Weights of a small transformer language model.
Size: 12 layers, width 384, MLP 1536 tanh GELU, vocabulary 2048, 22.3M parameters.
MLP neurons of a small language model. Each row is named by its layer, matrix (up: input weights; down: output weights) and neuron, and shows model dimensions 192-319. Each number is 128 + 24 x the weight over its row's rms, rounded and kept within 0 to 255. Numbers have three digits each.
After each neuron's rows, "fires on" lists the tokens most often at its 100 highest values on Wikipedia text that the model never trained on. A number after a token or word is its count.

L6.up819:148133133099075113150155110125158097105128110146140112118157169095126180135103175137154129160137130085122132144068155122130123124113142143115166080138147132172169105137154175149127134087142115134122123127108120155137140109112119113082110164148133113135077102127109147136133120136136125169167142148132140124106130070157146109147130163108152101079138096111125118127157145126121129134139
L6.down819:116131135150151136140084139110150120075081130150104162139145093152153140125092099152139116124121155123145095127131105171143137131117120120154167136146157132104136141130134103170101083151120158127121139116129090127141101110119115141110144094137102124125178180151162118141175120121113096155093136122132128115135098124133146145115117106093142140136149145101131156145089128138149107112141
fires on: "s" 31, "-" 14, "leg" 11, "port" 5, " type" 5, " of" 5

L6.up624:121153143158157122146136114117135156145122173114163132124164122128160132145115201139133173149134131143098110156155115112129103105124139102180117152127116171135140138109130116119163130141140182091132119126089131138130116143160133106088131122090114111141154114115119150134105122170177107151135094116123162166122117132180117103094112104142145110133095095059105129138132125133147145126134
L6.down624:156152121106125117128182126167102117138101102121118140112144138081146138107149089123148176101128132133140115114131134099116101104131152090148106146136121127101139126122112137148121138144080146161115130131194097118115134111118124107123148120137146161130105151130085120121122132102106083142132149135141124141125099124100166125129123133150158128159150143167198158172119116145134146101113
fires on: "er" 31, "e" 20, "c" 8, "ic" 8, "ult" 7, "ers" 4

L5.up704:113130114129110139126151104128154119129079129118155104127143116125146126176133098142092150168118113160116096070141129191139153088078090130153113134137154126133149157100156169108107142095142106088112143175147132095095160137116141126125129145118153076136128119128122139121118123137113127113135113123164101072084136094127138163155122117111152116178097140124124136154145101090085159115113
L5.down704:112150138127151119121125129096153143138135147113123143092118170143088111138113141123133108121124127110087145133163160116085125151166135094089121073139150144108128125095144112175127121124165071098117094115128131088129130174096086126103115093137161113141144095149147144174141124104135139138118122105172134111138158157141104116126135153106104111186078151103102122107172122126092148155154
fires on: "er" 24, "en" 13, " Car" 7, "-" 6, "ong" 5, "min" 5

L8.up926:095121178116128166122134123094120110073092111109127152099141106123122112146140123122129141088162130091123115108145107123159095120113107139144148116122109161122120117125093123111099140131133112130121160146169102137205155145162175112122099126151107118150144146063172112123109145131131154166146153132144149084146117137126140127059134174103142117113149088130122104162137140115126156118163
L8.down926:149140125130156074138114140121129134137099125180141068117125118145145144096146153166145099147116144119143119138147130124094171137101099109150124126115109099153129111129151134112125157153127134098100127156112109136115104083134110142098123136136097120131148146141174129141108168102095118164084111103112102088110147098144118148189140131151102133158167135136147123119099128173152165169111
fires on: "-" 17, "d" 13, "f" 8, "ur" 8, "ar" 8, " Har" 6

L8.up491:117151108137136121142106144119117136140113129145140093119106143155148127113125129159118083126103145116092148137143132113145134138119107074119135123098117100127122147123147138107130136104143109042130112176158121104184153099120158100057129127127141119118137157102140096156104131147134107151136108120169091115111164122136143139104107102103125128135122105121136126128162166129111138091144
L8.down491:149076125117154137120110124140158126112108100147174124090130148140104114149156179171093113154150120126106139104154103136145130092146081126149126132108087135126149110121109156084122173144130147140075110133131150134103100081157120107113099135153139135142154148122132108124119168133124139175144097116105130117126133117140129160124107124155108132096126140128140135112197098097126140161118
fires on: "ol" 21, "or" 13, "ur" 12, "ar" 10, "er" 6, "h" 5

L6.up546:092119155115083160159165104113126162119109156123134106123115107140148085116066134121091128124126173107129132159112121147146129133129117066140114101138124147165135152120085145135147153136136089097109104117140145100126131136125140112119131162119115132078127125116175130144123115141137103138157132126096165162132113166190141140077131115114126126112161129113142130132103119120162143127110
L6.down546:146126089131082113142068124155144105141099104131134151109131144140143111149108138113099167124152116116102129151126101138099134121101128132174158137095124132122175147140157167143111156165124088113103090183144150120108108098142081139121142124156157144120122139122109132145094126152089120090158151129112108149144119136124132144104113131185135138118128107138113080093142118098099114094140
fires on: "ed" 26, "pt" 7, "st" 7, "ent" 5, "ct" 5, "ot" 4

L6.up1394:117148107069094093138108109118133141083140148145199107169132142122172129133131120124124133154117105121141108143078160108090129118108160144115150091146116158159118106116123148094136139130107132108128139137140152098124135143112142130093099155100124115146177092103073085126128105151119107147140137096144154121111143125175139138128154119111142152127143134135075164128112118159112147118144
L6.down1394:151119134137094117109121154136174092086096115111108157114146141104099147161105135140109114143086147153138127156105152138138129136140103142147097121140134124169166103108123087083101124088144148133102160135105098100122151128135135139090140140134102130104124095152174130151130129105119142094153107143154123107162080106126127142092116137137163140127081109117111107100119141145118102152116
fires on: " sp" 29, ":" 14, "at" 12, "-" 8, " of" 6

L2.up1259:113157165115111173082154073146124115122125159146194127120114090130134125083116118119149128158148166095113110126167134142131141142163116097113121107147129118119109116140137124156137131106182118089126127095149108141146111113122129096146117090109112102109120110142112112181132099143098170118128119148088122120147118145126082135087109165123115116126129127136099162091153109129090145108125
L2.down1259:124153109146132140108147140145093116096124146118136116134157118171110105104113122128132134172167144154104118114117095121152151141118136141172124158145163143083122096106124104112094193107122126120176158112134127068153133134129159130140122080130105112116107118174125169145117160133141169141115103116119141136146083156211148118111107165134115103120129086124115145147114168172146103110186
fires on: "." 40, " 18" 27, ":" 19, " 19" 6

L5.up182:092137112076073098147136091142129172083140113115178129140154139117183140152114099127126129126131104109126121148091141125115145089075122115141116114124137147167163132078165151111146149081116113132121147135132103112069130136124139115065116138128140099157155141094115116118148138162115106187136142111156151134088119104123126138122151159141108111106165125107127123133150133181136138139098
L5.down182:139146162136127128153087098095150104146168121155159129153117131097111103114058125151150113135101154081103068108132153072101137132145175156119146168129145123075098104135139111169102151131137164105128126163079138079163160131097107140136126137125128175137120135116117112137163102136117180113136140102098138128127129091174126141104139145076140116170107110083143146151114107143104156145128
fires on: "er" 43, " of" 25, "-" 8, "oc" 5, " with" 5

L2.up26:151111136129099176114135118127143140135156154138141133158113123134136119091067078116144147103124111104134119134092146153127126119103121075134209119110134112122158164139134143147157136151106093107124144151143133128096092073136142155130113145150104134130081129122117115119099121156141137158139117145147110150160093139165132116162119151131117131119150160151110142132123157102120132127114
L2.down26:129137165100136064146111132168079109144136060104109166079127175139111094166107113133117119108105146072137164148122135127147108143134106086151132110112136067105117109114088130165136159141120164138114137139133145108138115110100143111136145133129127160075137094169138149100169132170146137132187132148111124124140166122073133109151086131140150138176133094132114115149134153135152146145150
fires on: " used" 15, " use" 10, "ttle" 9, "end" 8, "fin" 8, " develop" 7

L2.up274:084108144136124134093122079107132142121120158105157115208131100148145108121131164098132163145136159130087111090141159147101152132133120146157131105164145119137120119129129133156124136125177110127149101131151093169138128121149204125091116119106124104132109112145128146117122107127129141134147110105149122077086152143153126142092119123086148126110105124126139091068114124140113123093130
L2.down274:156158075079122096111126132100144122099142133095197126168123158140174075107103155093178128155119122119125128128122134118142160115114119129132152147142138146084118130137116164124128182164094168051148117136158126123109095117131146113164123150130133121121126124129158116130191123061139145110105111148145171131112142122151121112113151116134148122108135141106125083193144137131140068147103
fires on: "." 91, "ir" 9

L6.up1100:133123091122130106131151135104134127119124160114137143122116105121142081143100176166144182116128144113106112140103111108193106123134120128148132147183101180117091132111125122123141130167093133138121148130138089115157136146133144120164101180117171108166138135129118153104115113104136166128135138112110143121169100152158141132119146081145105131135128107146084162137138137116102151129137
L6.down1100:132146143159102151134106138149108113108102139128140120107065135154132073125159116114115144155148102110156106136114113097112155120097137065171158118110137097086158132148125139107137114149143107103085137087130109138098108085128123112104139139113121120132114123141132114103122105111124078140125163149165108123117070099072138117107128141124114127135126126138149161097103120131152134140134
fires on: "e" 20, "a" 14, "ab" 10, "ra" 9, "b" 6, "ic" 6

L6.up916:145143100137121124139164112113140103110096123111196139153161086123161105141116129149100138108103141162144147058093144109129112124099147120132131149148098154160182127117149131115104156118136153109135116158089115157120099109160161133115114143073127104120141110182140138147098131159149141155083139100163132132150110126137146139116108084093126126107122138143159138134122109156147118091125
L6.down916:111116128137115113147129144084154148092171180121122124117119186110128108115133096106112131153099131152168124138135098144119148125111119120147126130136143110129122113119110151147128119122153115092152131116103169106076098144147109121132107122124108138194152073141161131142088141120105159177119123137092159140089133113112157136105128077115063143147093170140115140108129169148112098124140
fires on: "b" 20, "l" 20, "ro" 10, "ra" 7, "ab" 6

L2.up1106:094117103121129126120159096141083146135109150092179137169116064129143126127121185081160131173132166109135093091177136107178126122131124104154089097126116133111123116137145121156124150102174127098122117140138098155134109135109140153079121138081141104145120128147152146131118098119126159142127128101110117051117164119108104142070096134140133137118103103100134111109131089128156143111143
L2.down1106:171099105057103142095134151101145128092119138114141093136095098130190120129127123096146145146148099100124166167131130114123169091146126107159144176135119159086126095098124126122136162158115163113162111095146118095126122123105148163159119127125144132126121147115134134121175148106131169092107115150141124128094114123140113132124117136117151112085140150123142103164162139178123099136117
fires on: "." 100

L2.up977:078133161104163115138147093090094087097097134101118147144175147118128123148103171173158133117122119185110126162174150131099106168142141130112145118102084108101123137105113081143093132135126079126093128118120109171169117149170157098112088106141135098130138080110129130122112101138135127156146145126133102119155128131115098166104091181117135138140155136149145118142153133113094139138139
L2.down977:117131118118121108178119131088068113113173134107112122169098121091138111139120128109110136116139157124128146148151144146172131149181131154104111136099102131166089146131067130124147217112158112121104082142112143111146136131105125131127159122092129116130101171130122142115124165173136139156149143134114119126151095123118117100099159124102091135128100137163117180088105122060114165136107
fires on: "," 30, " |" 14, " as" 11, ")" 9

L2.up295:111120118125120139107140086154114130146111167125153122153139128134135108136080143080134140159131167122130112085142139113134121162136119104148138118183127164131140119144127133166108146112165115128095111133143100150112117150147159171097121143108167092151100120117142142125080073158131172148122129103126110105134166125163085103086106106120117121110134100114146122117135131127105123134125
L2.down295:145128120059119122094097152122097110086175153112129135143114128134139115102129127083134134129153085084122148143149129096148169101163112078151136167166107134094129142100063136124099153166090144106123116117153166120131118132150110161141113140130129128107125108134135105148173127112159132116108154140142155147117109113201089124113145170155117125100156130138152124217140135156142110131142
fires on: "." 100

L8.up178:104112134112117128148152123105134103091153115106135120184090117168121130108086139110115181127128192130108114102123129134117197117149146107135129119137142118152113130111107144084137141139107101127077115112143134156109147167150125139105126108093158140124172113169094142160143141138099082156101152148116133125164086146151133139106174088118099119148116110107142116136140109151138124126114
L8.down178:090145127121111116130078131132118109095123125101122121099127121140122119096099109142087137123128126122115136157129114118124163117111098217086133135149125106114159099115122097156129122082158139098113127130112156113136153138105128140114128085132133165118107184179142136129100135164112119086137125145102148137121099130093121149136123174136111128097120098139140105149143096078128133178144
fires on: "." 37, "ed" 7, "s" 7, "z" 6, "st" 5

L2.up914:091136102095127147089131101148077113116153157135196131168124145140159130127127135112155121138172139115154098086145150162134113107089130132104085107123124168109147114104121096122129141112174103126103118143142092197127126147118136138130116139120147108120112117127150107109104119137114156164128112151102107094133135123140059114044080144115122134123121116109154127119154103165129127108147
L2.down914:116137156139131159127151141120136079093104113122138123157166139104155141104128115124135136118151132096155142112143122127091084121114155102151148147146124178099137092085143086107104207150102116136141176153144116099131121135095162132130114113125121145112154160105137155124153132114115125105123141165131157111124130129134132113091169172127129106111105127098127107193103138154123118092177
fires on: "e" 66, "." 29, "fe" 5

L5.up1289:120135115144135107151140136153138081084126117139129080095155126114143165127128106138098127129163110193098135139145086079133120109121139111124089141127126125084118101107154142133164150116129137109151124171102158122069153110175115180153116125156123143119114129092153083149155121151143134117124108119140118119088157121123136151132176133143157113099135164122140131070141099125117104150154
L5.down1289:159143100164071140129124110094108132207139159120092118109139163143109102139134156111122165153110077150204116163105148142129158171149144088137124148127158122102134119149101142144121139136134130116158150119099103118095110120119116090117144112100187055096174137117158152161150142179142156117128099095044128101130145132118127119159087147147133124112073156128123112084173129140154127131108
fires on: "k" 31, "er" 13, "ide" 9, "ent" 6, "an" 5

L2.up621:114138164119113113104149061140106149132129155077137153170163096109099114139109147169136126102148126181089131130159126175097096167153147132120148141127150125113120150164165119131084140142157099139119200105136133163147120106145168078134134101121116106118118142155139153083127132116154164118098126116120111108166108140104091166127152175117133116149162159125122112125110132113101143105116
L2.down621:108129147139098130112097135142114126124139134129140141180118128067134155129146116128107123102117176129157115173109125139146135142135104114113087127133116123124110144136125109166118166109141121202090116122126164112122168109114139128144124120085153185117160137089157109129119103125113145146181136126138086114148098125134158125105102136113095129130137124131114180087088113079108132092119
fires on: " and" 39, "," 9, " or" 6, " |" 6, " in" 6, " 0" 4

L2.up1337:108125118100154131112140129157070126099138156124155128150154102171098123110098127112111113113132191134089109137152123152128150112093159146139115128166129125122133110111126114114084146155133130094138108153164120166115130104153156129156114116121151103108142105108169101161102117126129175133109120144107094131112155130140099140149134166023087113130120097128161129092127127168128118117148
L2.down1337:106184140133118119133141114179130124120103105173108144132122191118149156086105109163128135084132153135139094189163114126135093132108168096076167096164131112153166110114158079171128227143128080124083153109173124133123154132146118115137119141141170149164120153115127119137097137151111124118116118121114144133177150127136106098133151166154111103116104132129104091118126169104123139114123
fires on: "e" 39, "é" 22, "el" 17, "ol" 6, "en" 4